config.yaml
num_hidden_layers: 9
hidden_size: 256
num_attention_heads: 8
num_key_value_heads: 2
head_dim: 32
intermediate_size: 1024
vocab_size: 1915
hidden_act: "swiglu"
norm: "rmsnorm"
norm_place: "pre"
norm_eps: 1e-06
positions: "rope"
rope_theta: 10000.0
rope_fraction: 1.0
qk_norm: true
attn_scale: 0.177
bias: "none"
tie_word_embeddings: false
parallel_block: false
extras: ["capped logits"]
init: "uniform"
init_std_qkv: 0.0383
init_std_o: 0.0
init_std_up: 0.0383
init_std_down: 0.0
optimizer: "muon_variant"
learning_rate: 0.00168
lr_mult_o: 1.5
lr_mult_down: 2.0
beta1: 0.95
lr_head: 0.00921
max_grad_norm: 1.0
warmup_steps: 131
schedule: "wsd"
decay_fraction: 0.906
decay_shape: "linear"
final_lr_fraction: 0.0
batch_tokens: 65536
max_seq_len: 1024
doc_mask: true
train_tokens: 401800000
max_steps: 6131
dataset: "wikipedia_en"
MLP neurons of a small language model. Each row is named by its layer, matrix (gate and up: input weights) and neuron, and shows model dimensions 16-111. Each number is 128 + 24 x the weight over its row's rms, rounded and kept within 0 to 255. A neuron's up and down rows have the sign that makes its largest values positive.
A block is one neuron, or neurons of one layer that tend to fire together. After each block is what it responds to, as a language model described it from the Wikipedia text at the highest values.

L5.gate376 [123 127  84 142 144 166 161  81 156 114 135 132 141 124 138 177  83 167 137 126 118 147 173 109 159 148 171 124 160 144 120 115 123 138 124 113  98 181 152 115 141 120 121 154  91 121 125 161 151 100 137 101 118 119 115 152 141 113 124 115 146 120 141 134 154 129 133 134 108 174 127 108 161 132 148 106 147 173 129 127 110 105 155 111 123 116  70 112 185 124 117 150  94  90 140 129]
L5.up376 [155 149 110 138 139  69 144 106 131 121 151 124 139 108  99  88 127 141 101 151 130 149 121 132  95 149 159 126 152 169 176  82  64 112 113 129 136 123 126 141 132 134 171 168 122 129 161  81  88 165 138 132 118 134 153 122 126 148 169 106 161  88 135 166 124 129 125 165 190 143  89 133 158  76 103 149 142 124 141 129 112 134 150 142 126 120 160 134  72 134 129 107 161 106  97 133]
The first word after a sentence's subject, often a personal name, such as was, had, also, later, began, and, in biographical Wikipedia prose.

L3.gate14 [180 140  95 182 193 160 166 149 179 133 108  74 138 116 116 110 135 146 110 144 102 138  96 115 129 114 150 126  99 150 116 128 121 161 121 156 108  82  88 104 135 107 119 150 103 147 149 149  85 123 135 125 131 126 108 158 132 144 119 149 128 172 129 117 125 156 154 170 135 166 149 127 154 108 128  86  93 139 131 128 159 126  98 118 139 107 125  99 121 105 164 103  89 133 126 107]
L3.up14 [115  79 122 184 179 134 135 127 115 127 119 110 144 118 193 133  88 113 130 143 126 117 101  97 102  81 153  82 139 142 103 138 130 149 147 126 142 138 128 122 110 144 168 129 104 128  99 117  93 122 137 153 132 129 152 145  93 140 117 149 113 119 122 109 138 112  99 120 129 117 154 147 125 118 121 102 163  99  76 176 110  95 116 125 127 137  86 148 147  88 177 141  99 162 113 127]
L3.gate76 [150  91  75 183 168 111 152 180 156 135 100 105 132 147 132 159 113 116 116  84 144  76 107 129 144 129 112 181 108 128 134 110 116 147 127 120 104  62 152 132 136 100 132  90 166 174 124 170 102 125 104 125 133 114 116 153 107 120 118 125 133 113 103  86 186 168 102 156 107 115 154 117 169 131 119 127 140 114 132 171 109  98 114 149  95  96  77 118 111 129 140 182 167 152 110 176]
L3.up76 [146 131 173 159 132 155 125 158 113 118 144 161 112 104  72 187 138 142 118 121 132 133 103 163 148 144 155 109  98 117 146 105 102  86 151  85 125 147 159 114 157 132 146 139 136 112 153 127 126 151 107  94 150 126 122 147 121 141 124 120 150 108 119 109 130 102  96 144 139 117 154 149 100 137 130 156 151 136 114 124 164 160 134 112 135 135 150 189 127 156 166 158 152 102 142 119]
L3.gate242 [123 155 113 104 153 110 135 118 103 149 137 151 171 105  68 154 149  79 125 140 134  91 136 114  84 140  98 151 102 162 126 142 133 169 100 115 127 144 115  98 137 129 134 108  96 116 117 147 135 154 101  46 122 152 123  94 142  82 159 142  86 152 118 126 155 118  64 107 162 132 182 108 125  87 148 112 167 162 109 179 125 104 147 104 122 106  98 133 151 155 155 149  95 155 105 131]
L3.up242 [116 118 109 132 151 132 135 132  99 131 190 160 136 134 125 153 130 112 116 106 132  74 175 122 128 108 134 137 121 145 144 138 136  78 139  92 138 154  97 130 135 108  85  93  75 129 149 132 156 113 116 118  91 109 149 109 137 147 123  98 159 125  81 103 153 128 113 169 126 175 130  98 112  87 156 155 162 137 188 116 115 123 129 139 130 130 144 152 149 145 106 147  69 142 167 113]
L3.gate245 [134 142 115 160 143 137 140 151 141 145 147 137 153 123 149 130 126 150 105 128 157 128 130 136 153 124 135 117 129 123 152 167  92 168 159 132 110 191 132 117 164  87 125 170 135 138 126 173 139 168 140 125 130  94 149 137 113 115 139 158 165 114 156 144 197 121 143 132 134 112 130  95 151 148 137 151 123 138 154 115 130 145 156 151 126 111 126 103 127 120 101 151 135 180  62 146]
L3.up245 [132 139 164 140 154 138 108 137 164 143 159 141 145 100  73 133 103 125 150 120 137 120 137 122 149 136 174 131 103 109 115 130 112 127 118 115 101 170 160 155 171 121 149 154  97 116 115  73  90 124 111 164  87  84 138 111 104 102 184 147 168 107 152 130 163 125 140  86 142 123 151 101 129 174 118 121 141 133 149 138 146 107 104 115 114 128 145 177  85 109 111 141 127 122 113 115]
L3.gate300 [146  98 164 142 103 149 169 113  75  91  89  96 136 135 131 139  74 102 105 123 100 107 132 138 111 140 130 122 122 102 118 139  92  72  93 146 145  99 127 132 135 153 138 140 104 144 143 160 127 150 134 111 113 107 140 125 149 127 112  96 104 152 138 108 133  84 107  89 106 128 142  84 136 159 106 143 104  99 122 141 146 146 144 139 114 120 124 146  76 128  96 105 119 135 107 109]
L3.up300 [176  77 123 125 127 124 162 150 143  75 137 152 151 103  96 127  91 129 138  81 122 105 124 127 132 136 135 119 132 111 100 123 129 120 150 119 162 126 114 125  74 183 157 111 106 127  96 122 150 180 104 100  93 153 152  97 142 145  91 127 108 112  89 125 129 140 130 118 132 100 180 144 168 133 144 114 131 101 134  75 153  81 123 109 133 112 157 104 145 108 164  90 105 116 104 142]
L3.gate782 [129  95 142 144 127 133 148 133 129 111  98 146 137 127 128 160 154 134 151 150 158 160 159 138 154 113  88 115 102 107 109 165 154 124 114 102 144 173 160 121 123 162 166 167  88  65 104 125 123 128 135  92 136 136 136 151 132 125 109 134 137 110 113  90 166  91 131  96 164  96 123 127 152 190 158 168 160  85 118 165 145 110 165 129 103 158 148 107 150  96 125 144 107 145 104 158]
L3.up782 [ 82 147 122 172 107 117 146 130 101 134 164 123 118 161 133 140 122 143 114 110 137 126  97 133 139 124 128  91 117 112 172 171 121  86 157 135 133 131 177 143 136 145  93 108 115 141 178 123 154 157  99 153  74 156 116  98  84 106 164  71 119 104 116 139 144 145 143 133 114 151 134 121 178 123  72 124 133 149 164 129 138 108 123 101 130 135 108  91 129 105 152 161 107 121 124 140]
L3.gate959 [139  95 120 129 120 129 102 134 113 116  93 133 140 154 111 148 146 142 116 147 179 151 182 130 141 114 165 134 129 145 101 130 104 140 138  86 135 129 116 160 137  93 104  97  85 173 109 186 103 108 119  92 126 133 135 114  94 163 109 170 115 159 109 146 123 147 149 129 136 109 131 104 146 153 124 132 121 114  97 153 101 155 120 127 135 129 122 124 164 123  98 103 116 138 109 123]
L3.up959 [127 137 102 132  97 123  95 140 141 142 104  95 189 113 114 104 125 144 119  99 136 131 158 184  90 119 124 164  91 153 139  97 112 144 151  88 161 134 139 114 122 149 130 136  77 156 108 143  93 128 135 144 126 132 178 163  99 105 139 116  93 151 120 174 140 140 105 161 141 155 107 108  97 142 121 115 142 129 135 113 116 139  93 138 133 161 116 129 102 173 102 137  96 135 113 153]
L3.gate964 [127 134 129 120 139  67 104  93 148 121 179 163 122 125 112 118 135 160 120 122 120 126 117 143  85 104 146 180 150 127 114 115 101 150 157  83  96 177 121 115 132 109 150 146 126 102 137 149 159  97 112 132 162 102 143 137 165 114 150 163 145 120 134  51  94 112 113 110 148  98 115 128  91 137 153 124  94 163 181  85 124  99 119 116 165 138 146 105 133 145 118 140  82 129 145  92]
L3.up964 [128 103 130 113 107  92 119 138 103 153  86 138 149 131 112 152  91 118 133 140 111 137 113 141  83 159 146 156  94 164 167 145 121  95 107 127 118 137 105 163 155 146 152 131 154 140 126 136 126 128 119 113 116 163 123  91 116 158 108 136 106 177 114 146 111 134  92 143 134  95 151 102 177 136 148 108 121 137 132 136 111 130 122 117 115 123 131 160 111 135 111 148 127 100 132 144]
Fires mainly on auxiliary "had", "has", "have" after a subject or "who", as in "who had volunteered"; weaker on mid-word fragments like approved, Louis.

L5.gate482 [123  94  84 120 126 130 130  76 142 119 119  88 136 151 157 124  94 147 140 122 152 104 129 117 114 150 135 142 175 127 109  88 143 126 112  82 146 155 162 112 144 119 118 131 133 132  95 156 122 166 111 165 173 166 114 135 152 143  44 137 142  90 139 118 112 111 133 143 130 155 153 101 132 116 143 147 159 121 132 153  79 137 104 109 129 113 131 135 164 131 125 122 112  87 129 123]
L5.up482 [144  96 136 146 101  85 100 133 160 148 117 109  97 119  86 102 130 128 140 101  96 156 128 202 153 141 131 125 191 104 134  98  75 131 189 132 142 108 124  94 135 125  74 102 113 109 119 144  83 138 125 108 114 131 120  90 115 118 105 179 170 111 141 112 145 121 141 139 165 141 143  93 120 140 103 153  87  81 157 109 149 152 123 137 130 148 132 105 156 115 150 144 128 160 171 150]
Short word-start or second pieces of longer words that are still incomplete, especially res (research, resident) and pieces after V, such as Ver, Voy, cochlear.

L2.gate136 [ 81 125 150 118  98 167 109 124 152 153 121 107 119 113 136 144  95 101 127 148 163 135 116 124 160  83 153 109  81 117  96 103 133  93 110 115 108 139 134 155 147 104 116 128 153 135 118 135  91 122 154 121 196 126  88 138 160 145  78 147 148 106 129 127 137 123 166 172 101 154 100 125 140 150 136 121 102 103 112 122 115 118 145 152  84 114 131  97 158 139 122 110 135  92 178 122]
L2.up136 [ 84 114 102 161 105 132 171 124 110  90 138 149 133 100 122 113  90 123 146  97 170  99 172 131  91 114  90  87 113 131 109 139 119  81 134 174 113 133 121 168 157 102 132  86 103 135 121 143 136 104 179  82 121 137 142 138 158 138 128 126 112 128 103 164 137 114 144 143 139 131 134 147 130 144 133 118 123 127 107 104 108 124 158  89  85  89 136 115 124 153 125  97 163  96 156 122]
L2.gate251 [120  92 124 150 130 100 104  92 148 147 148 125 136 103 147  91 168 130 173 129 105  83 165 117 164 142 119 106 137 118 139 180 100 109  82 135 142 101  93 115 154 130 141 117 139 104 115  85 114 119 129 144 108 166 106 107 146 100 144 147 112 143 103 156 107 124 128 110 178 173 168 159 112 159  99 121 121 118 123  83 148 102 186 127 156 123 114 130 116  87 131 145 155 182 117 136]
L2.up251 [144 167 168 122 123 146 179 112 128 152 137 142 171 104  95 184 104 163 131 190 116 126 122 132 172 105 122 114 147 126  88 121 109 121  87  82 136 137 112 114 123  91  80 138 149 130 102 123 126 119 159 115  91 130 154 105 128 102 105 115 112 121 135 146 105 123 101 129 154 127  96 101 151 123 122 128 120 117 124 111 172 137 128  99 148 130 111 127 119  87  92 123 102 128 160 135]
L2.gate435 [148 143 167 102 105  78 126 108 110  91  89 110 128 123 124 127 117  82  81 127 135 140 126 143 105  91 103 129 123 112 148 124 130 137 149  93 124  78 169 155 113 119 111 164 102 130 128 118 105 122 133  84 116 140 162 140 170 133 111 125 110 138  97 154 113 140 140 142  72 144 186 155 119 103  93 128 113 150 113 151 135 150 131 131 148  88 164 167 156 135 147 156 158 153 142 132]
L2.up435 [116 126 147 115 143  88 113 105 140 112 115  99 122 152 153  71 141  95 118 131 160  98 141 145 163 125  96 138  94 136 124 107 138 141 166 140 144 128  94 154 116 169  84 136 129 105 153 111 106 104 168 107 133 117 172 165 174 155 115 173 132 121 153 150 114 167 123 157 109 148 165 156 127 117  83 111 120  75 122 125  98 129 101 141 141 125 143  99 159 110 185  84 144 165  80 123]
L2.gate570 [157 117 114 109 118 177 117 105 141 143 141 108 140 134 151 181 114 155 138 122 120 126 149 134  98 164 132 121 154  94 136 161 111 112 102 161 105 130 165 150 142  85  97 102 105 105 131 145 164 150 137 177 159 134 165 140 129 156 103 171 154 112 110 179 152  89 130 150 116  95  93 106  80 160 136 160 175 173 113  95 104  72 126 125 137 114  90  94 117 152 150 138 117 128 137  97]
L2.up570 [156 124 107  74 142 127 139  96 168 104 142 126 160 100 171 125 128 110  91 114 155 144 107  87 131 145 169  96 148 158 110 177 115 127 137 140 129 105  75 148 154 119 126 151 145 138 117 103 138 153 118 115 135 135 111  99 144 124 169 166 111 171  88 143 137 147 150 119 137 120  74 110 142 140  69  97 137 140 176 143 115 150 166 137 132 155 166 118 101 139 140 152 134 132 129  67]
L2.gate647 [124 118 160  90  92 162 136 119 102 107  80 162 124 128 114 130 135  44 111 162 149 106 122 131 157 129 127  96 119 172  89 136 150 131 168 133 147 105 114 132 137 154 143 160 117 135 122 144 123 105 107 157 117 104 157 159 113 133 124 103 124 123 106  90 150 114 122 170 106 141 144  99 169 104 157 106  79 129 110 125  77 146 131  90 106 103 167 133 113 153 157 126 120 113 156 108]
L2.up647 [175 110 111 112 110  77  88 128 138 139 105 149 107 144 117 146 182 141 142 117 138 103 169 141 135 110 157 139 112 122 156 132 130 126 127  91 143 113 143  73 153 113  97 176 154 129 119 180 104 155 119 120 138 142 108 103 168 173 118  98 163 113 139 116 120  87 142 112 101 122 134  89 108 160 100 142 110 134  73 149 132 123  96  70 112 146  90 105 153 135 133 143 127 140  97 145]
L2.gate702 [116  88 126 143 116 109 134  75 154 132 125 117 142 114 143 110 120 114 171 135 167 152 155 167 141 170 131 128 135 130 107 125 133 164 149 142 132 137 105 119 121 100 125 132 114 130 107 116 184 118 143 135 167 192  90 103 145 125 185 122 115 171 148 118 136 130 150 138 135 139 144 134 147 179  94 130 128 170 121 122 136 100 102 181 163 135 109 161  86 135 155 133 135 106 115 152]
L2.up702 [171  88 123 125 132 168  88 129 127 156 142 114  81 120 142 140 160 137 117  90 158 142 145 111 151 122 135 161 135  64 117 112 167 167 135 155 145 141 116 134  67 131  84 108 156 115 139 142 130 147 107 138 146 110 143 123 122 137 146 123 152 184 132  54 147  95 139  87 141 123 114  98 144 125 108 105 128 122 152 118 146 121 118 157 141 109 138 176 119 144 111 117  88 137 130 120]
L2.gate810 [140 134 110 113  79 157 120 114 141 163 172  86  91 155 112 104 116 114 145 137 128 122 139  97 182 111 151 139  92 105 152 132 161  93  99 119 104 101  99 133 106 133 173 143 103 122  94 145 121 149 142 100 192 134 127 142  97 120  71 163 115 151 113 151 154 139 152 142  87 149  99 132 143 167 146 136 130 110 121 103 147 164 133  76 158 136 170 141 149  60 138 168  84  85 127 145]
L2.up810 [134 121 184  99  86 144 145 126 162 158  96 143 130 111 131  92 165 103 156 123  92 120 150 109 130  99 116 123 159 167 149 151 118 119 144 131 151  84 101 179  99 121 136 119 106  96 102 146  90 134 141 116 140 164 107 146 163 109  85 158 124 166  93 111 134 133 149 120 158 164 134 133 102 120 132 126 129 159 113 130 135 124 126 124 108 140 133 133  90 137 143 160 132 115 122 144]
L2.gate934 [139 138 170 146 107 147  86 108 148 146 113 122 172 148 185 117 116 153 166 146 114 110 113 193 151  98 149 100 133 135  85  98 124 115  94 124 163 118 131 113 152 115 128 176 143 120 143 122 159 136 126 114 130 186 123 148 111  77 119 111 145 162 156 138  98 175 165 139 117 146 169 129 161 115 146 104  95  94 103 110 126 144 120 117 134 127 100 109 135 156 115 153 161 118 135 134]
L2.up934 [134 120 128  88 142 134 124 116 127 135 127  88 147 137 126  89 120 124 130 136 110 119 137 149 135 128 129  96 107 156 151  67 112 146 118 145 111 106 129 148 161 111  86 105 111  53 121 159 124 139 136  74 126  96 124 140 145 169 108 181 165  74 124 128 151 112 159 115 137 137 164 161 150 118 142 124 133  93 116 132 120 123 141 114 124  93 126 160 127 130  86 102 128 165 151 120]
Opening or second sub-word pieces of longer words split into several tokens, like qu in quarterfinals/qualified, er in derived, att in attempt.

L3.gate132 [142 130 125 120  50  80 134 111 115 150 116 154 137 118 128 115 115 111  88 161 126 133 150  97 154 136 132  99 168 116 166 138 134 134 139 118 117 138 127 153  87 154  85 135 142  78 162 131 183  96 152 132 101 145 112 166  95 126 176 145 120 167 147 133 145 108 141 125 138 140 130 139 145 150 132 128 180 179 133 134 130 105 111 101 135 139 157 165 103 146 129 112 146 114 156 119]
L3.up132 [153 139 112  90 111 126 168 145 148 104 136 125 118 148 150 146 116  99 116 110 107  98 156 147 147 108 156 104 159 150 126 131 131  95 112 110 209 125 133  92 115 152 104 165 124 145 125 113 106 150 155 136 131 142 127 132 104 137 146 159 132 127 165 139  91 102 119 125 141 129 152 132 112 144 144 132 139 132 130 124 194 174 102 122 121  86 151 202 128 117 104 109  90  93 147 139]
L3.gate239 [163 111  99 148 144 154 136 129 159 144 149 105 105 152 166 101 136 133 133 143 132 109 173 122 136 145 146 162 126 107 138 127 111 162 120 131 175 140  58 143 140 120 140 129 144 145 129 116 133 140 129 133 148 160 130 121 104  99 184 129 136 143 120 120 139 164  90 127 168 125 121 150  77 153  99 131 113 146  91 120 130 128 137 162 159 112 106 151 175 165  91 140 135 102 104 184]
L3.up239 [136 106  92 127 128 128 132 123 127  84 149 151 127 130 122 108 114 111  99 149 150 139 154 151 132 122 136 125 157 114  98  93 115 124 123 103  95 142  95 141 158 174 105 146 110 113 108 125 121 144  76 115 126 150  91 143 109 124 105 194 110 146 117 116 140 103 113 140 100 114 118 133 111 183 131 159 165  97 134 121 174 163 121  96 122 159 135 162 157 172 131  96  90 120 126  82]
L3.gate461 [138 127 124 123 120  99  90 111 158 148 171  79 113 140 127 125 158 135 123  92 151 132 120 122 104 167 108 102  91 135 142 121 140 160 138 158 137 140 124 106 131 106 144 156 200 116 141 133 158 122 129 169 158 114 140 120 179 174  91 165 140 148  90 125 121 115 121 113  86 199 126 147 137 140 135  84 151 180 162 121 124 133  94 128 136  98 142 147 132 147 135 119 151 101 138 110]
L3.up461 [149 145 133 145 127 112 102 133 138 186 158  96 138 121 202 128 139  73 134 121 116 124 119 167 142 107 136 140 123 114 126 164 114 101 127 143 124 147  91 162 119 115 165 137 134 108 138 152 118 146 136 161 122 111 131 105  97 134 108  98 152 135 141 155 158 128 128 159 154 137 147 164 128 119 127 148 111 119 157 122 141 106 133  89 151 140  96  86 152 137 117 108 167  99 109 122]
L3.gate557 [130 134 110 135 121 123 106 151 163 111 134 152 137 126 189 189  94  89 120 103 130 120 180 111  70 115  98 127 145 118 140 124 173 125 184 154 121  98 154 139 171 151 119 102  80 156 137  95 134 125 131 121 125 114 146 130 129 123 145 121 118 117 126 107 139  93 101 145  80 108 122 146 142 146 146 116 133 131 130  80 100 120 140 124 133 124 150  98 140 165 123 132 122 126 123 136]
L3.up557 [150 135 139 143 139 129  94 139 165 141 160 142 138 135 138 116 101  89 174 129 159 126 186 139 135 147 143 159 118 122 132 114 165 145 142 152 109 159 142 174 142 114 142 125  96 151 151 169 127 121 139 139 168 181 137 143 132 123 171  84 160 124 140 144 168 142  62 135 122  96 128 156  52 136 123 121 109 203 103 131 155 131 124 103 115 125 146 135 128 149 146 128 106 133 137 123]
L3.gate658 [126 173 110 132 101 131  99 171 177 120  74  98 171 156 177 130 115 120 113  90 132 101 137 118 126 157 127 110 107 128 138 162 165 149 127  88 108 135 122  94 138 106  94 107 130 129 107  96  99 152 108 159 151 169 107 111 124 123 113 133 116  96 106 154 158 139  89 111  83 145 128 150 115 110 141 102 119 147 153  83  97 125  98 124 158 135 120 147 123 116 135 164 130 136 142 139]
L3.up658 [124 122 115 134 145 122 109 161 121 111 120 115 147  73 153 147  97 134 129 116 180 102 128 151 106 147 163 101 114 130 113 125 127 111 100 168  98 138  76 111 117 179 113 103 116 133 136 129 136  97 130 129 173 135 137 132 131 108 140 134  98 116 121 121 136 155 113 158 104 184 173  86 131  68 137 137 120 114  77 146 113 116 128 119 115 147 119 148 151 135 170 143 155 130 120 103]
L3.gate695 [148 140 115 167 112 119 110 139 122 167 159 149 134 106 151  93 155 139 104 108 137 106 121 124 155 129 115 112 158  76  92 118 136 125 104 105 146 154 101 131  85 179 146  83 112 144 140 104 158 133 138 169 109 120  90 129 130 110 152 106 133 130 107 114 138 125 139 117 129  77  97 141 116 120  94  93  95 175 121 107 124 142 103 168 152 104 102 161 107 126 114 147 141 146 118 107]
L3.up695 [113 166 144 138 179 170 156 158 115 134 150 103 133 135 146 149 114 153 143 115  49 117 133 119 137 121 129 143 110 134 114 136 178 154 128 194 141 133 109 106 127 127 145 117  95 127 125  90 163 107 135 132 128 161 140 153 132  89 108 102 158 129 164 134 150 147 125 111 110 151 135 125 131 117 118 106 133 130 129 130 139 111  83 138 104 150 151 138 173 138 165 117 115 126 138 124]
L3.gate732 [187 145  90 108 117 127 131  94 118 133 120 121 125  89 170 173 159 114 125 110 122 120 130 132 138 160 158 104  99 150 138 127 123 124 130 120 127 107 158 133 169 117 116 111 166 164 113 131 126 161 141 111 164 130 139 116 134 147 119 105 143  97 145 115 149 133 139 124  88 112  93 150 148 129 133 137 134 153 129 121 105 123 133 180 145 154 128 125 137 139 125 114 125 134 153 132]
L3.up732 [102 126 148  92 132 120  90 114 122 100 173 147 136 158 123 127 144 136 161 154  55 118 126 134 155 127  87 147 159  95 114 144 135 132 111 132  88 132 164 109  97 146 133  93  95 182 103  91 143 138 142 113 123 132  73 124 176 145 148 137 136 124 130 121 134 106 152 165  69 139 155 139 113 143 132 102 103 130 156 108 117 116  91  91 124 124 128 111  90  94  87 128 121 123 177 109]
L3.gate786 [164 119 122 104 142  98 131 110 157 148 117 162 141 150 172 100 155  86 108 115 142 103 173 162 128 110 121  81 120 138  92 142  77 120 131 117 138 133  92 134 123 143 127 141 155 127 131 124 149 119 137 168 113 122 113 142 151 129 142 123 168 177 107 124 118  96 147 150 111 155 125 110 167 132 108 114 129 133 132 142 133 134 113 111 143 153 149 143 111 136  98 143 131 102 120 178]
L3.up786 [104 143 150 131  88 163 102  84 149 114 139 121 173 152 140 107  77 125 117  79 114  79  79 145 148 146  94 125 132 115 144  77 140 108 121 113 124 173 132 155 106 144 124 110 111 144 114 104 135 147 164 137 130 140 135  91 130  76 137 101 132 117  88 120  92  89  85 116 104  98  99 154 123 139 131 116 123 130 126  80 175  48 127 180 143 152 149 146 113 127 106 113 103 127 156 120]
Word pieces spelling qu or the u after Q, as in quarterfinals, question, quality, request, sequence; weaker on leading table pipes.

L2.gate160 [186  97 142 146 117 130 153 113 127 142 147 104 108 146  64 153 123 149 141 155  82 174 149  93 156 130 146 116  90  92 129 113 108 132 141 123 129 141 142 132 109 149 125 113 136 122 143 129  76 129 166 139 163 131 107 144 102 193 119 139 112  81 136 115 139 130 120 125  62 156 114 117  89 110 149 121 142 133  69 146 100 130 119 150 106 112 142 147 121 129  75  95 116 112 160 112]
L2.up160 [123 133 191 156 135 130 159 169 147 114 101  88 129 148 107  90 142 157 149  94  77 149 130 132 133 150 133 160 117  80 118 160  86 120 114  98 148 114 159 144  77 167 119 105 133 172  90 139  71 139 147 103  99 109 138 112 104 158 101 135 125 130 107 105 119 121 104 110  69  93 109 141 108 109 118 130 127 129 122 104 100 120 155 129 171 125 101 123 148 135 138 145 132  99 170 112]
L2.gate214 [157 146 117 132 132 149 168 165  95 112 120 127 126  89 135 107 125 134 124 124 105 126 131 111 161  87 104 180 137  84  91 149 133 143 171 150 134 126 120 174 131 105 118 116  97 167  99 160 110  82 167 121 138 126 175 144 143 176 126 141 108 106  93 154 120 163 128 123  94 136  93  68 144 140 128 149 134 183 157 170 143 103 158 169 103 154 148  98 141  77 129 156 163 155 101 133]
L2.up214 [138 146 121 118 147  95 169 149 107  99 135 111 116 121 121 153 155 100 140  89 134 137 115 123 125 162 184 177 124 105 143 142 110 130 172 162 122 120 131 132 149 144 151 111 133 144 136 127  81 142 168 125 115 111 166 140 157 162 139 130 157 155 188 131 165 105 112 150 141 161  64 144 117 102 133 146 124 118 135 120 125  69 121 130  92  96 155 147 112 151  89 132 139 144 135  96]
L2.gate393 [134 140 117 114 149  89 164 158 132 102 134 100 131 156 147 117 145 111  78 120 158 117 169 127 126 113 153 122 125 139 134 147 115 134 145 164 147 122 122 129  97 113 137 106 132 165 134 156  85 147  81 100 105 149 151 126 124 128 131 106 135 116 148 142 169 111 114 117 112  90 145 111 133 131 115 163 129 165 114 158 155 107 155  93 118 154 102 131 127  88  91 137 134  81 146 135]
L2.up393 [108 148 138 116 164  87 118 134 136 188 137 141  97 120 131 115 120 141 161 143 152 115 182 121 147 150 105 155  90 127 125 107 156 155  80 135  92 171 131  93 143 139 110 127 140  85  77 151 149 126 141 121 190 119 128 114 161 112 127  91 112 127 124 125 131 119 137 118 156 133 182 127 152 108 155 146 111 147 148 124 131 133 151 158 144 137 131 119 144  92  97 119 140  99 106 157]
L2.gate437 [120 129 139 128 144 142 154 126 147 106 143 143 126 133 175 104  87 140 137 107 154 133 127  85 161 114 153 136 114 183 106 154 118 142 104 145  95  89 117 114 165 139  98 102 116 126 142 139 119 142 155 121 136 112 139 148 124 136 123 142 134 138 156 118 160 137 162 127 131 155  85 126 140  78 128 141 106  94  99 163 112 102 134 101 105 115 126 106 161 156 143 145 113 135 108  91]
L2.up437 [ 98 152 122 139 119 137 140 130 102  96 149  93 116 155 160 120 132 120  83 150 102 111 134 131 133 100 113  87  95 138 148 191  76 104 148 125 126 156 168  86 131 130 128 108 113 125 151 108 125 126 169 137 136 150 162 106 128 179 131 110  93 175 143 147 105 109 132  91 104 123 141 100 119 119 141 171 125 128 123 123 129  81 134 153  86 114 134 164 135 126 117  62 117 131 164 118]
L2.gate563 [120 139 120 183  70 145 131 158 114 135 149 165 153 115  84 128 154 154 138 160 134 156 141 128  74 142  75 144 134 127 129 127 137 161 106  95 136 182 143 140 125  90 117 125 126 130 114 135 126 169 151 112 140 120 158 155 158 153 116 161  95 146 185 109 128 152 138 129 111 103 110  83 109 120 124  86 118 149 133 113 158  73 126 125 153 142 189 144  86 159 124  87 104  64 146 177]
L2.up563 [185 154 153 122 134 143 157 148 117 110 154  75 148 127 102 132 177 113 144 131 114 142 128 153 158 126 100 137 128 121 117 134 135  89 118 126 109 135 140 127 116 132 133 139  94 126 173 159 129 100 116 133 123 143 165 119 125 141 134  92  78 117 161 172 155 104 136 148 156 137  92 129 110 139 142 106 151 134 133 129 118 116 158 117 138 137 129  69  85 131 141 134 156 118 149 129]
L2.gate567 [110  82 153 139  92 151 140 112 179 148 110  94 170  94 153 134 127 103 118 121 123 185 149 147 101 157 132 127 135 111 121  97 141 118 173 104 139 128 135 103 176 134 119 169 127 113 101 135  80  83 144 146 140 127 104 105 160 165 133 158 123 164 104 142  91 143 140 158 177 119 120 159 129 153 113 155 128 118 122 133 178 145 151 143 121 100 145  93 159 124 145 116 127 105  88 102]
L2.up567 [119 123 147 125 148 153 122 129 139 186  94 147 167 123 148 129 125 144 145 104  80 119 149 138 138 117 169 126 122 118 109 126 124 143 136 104 137  81 100 167 165 133 133 141  78  70 112 121 111 117 170 110 148 100 141 155 114 151 115 135 140  93 130 153 124 153 161  82 111 131 156 160 138 140 115 133 105 118 137 114 104 163 121 128  85 118 158 138 136 142 152 127 120 141 105 127]
L2.gate716 [128 139 172 149 106 125 101 144 133 113 127 129 129 125  98 155 129 133  76 122 155 117 135  85  78 144 154 172 117 102 157 146 122 139 157 135 120  81 114 120 120 179 168  85 169  99 131 101 102 132 171 123 160 128 141  81 113 129 152 141 120 115 113 111 138 141 123 150 159 106 161 150  97 111 160 111 137 142 149 134 139 125 140 109 115 186 148 183 164 157 149 148 105 136 114 118]
L2.up716 [123  97 128 173 162 119 132 148 123 127 122  90 121  97 152 163 146 128 174 132 131 122 153 105 110 152 147 171 107 113 132 118 133 111 152 159 132 145 122 153 132 136 183 110 145 122 101 122 182 101 133 104 138 177  97 105 144 105 130 121  98 146 141 140 118 135 113 147 158 143  94 175  81  95  75 161 108 144 163 152  93 152 136 102 138 142 149 134 134 129 149 135  70 124 108 126]
L2.gate899 [132 125 120 121 124 120 103 116 122 135 156 179 134  95 123 147 139 167 172 127 147 115 166 135 134  94 128  95 138 125 145 130 133  60 162 145 168 121 115 136 114 103  97 124 153 146 165 131 141  92 138 129  93 149 145 120 139 117  95 143  90 115 113 139 168 146  83 151 128 163 163 119 131 151 127 146  97 182 138 108 143 146  97 106 128 135 116 148 113 176 171 147 150  98 144 127]
L2.up899 [113 126 141 143 170 178 165 172 144 106 140 112 104 102 141 136 115 121 104 136 122 129 114 131 111  88 129 151 168 141 120 117 100 115 136 140 140 123 124 135 156 146 124 143  76 139 125 107 114  92 149 122 157 152 121 153 170 100 135 127 138 125 132 115 163 141  88 116 108  65 133 136 142  95 112  96 175  72 134 112 142 104 114 158 116 111 137 119 119 111 122 133 101 152  90 150]
Auxiliary has, had, have and the piece "aving" right after a subject, usually before a past participle (has been, had played, having won), plus similar adverbs like also and still.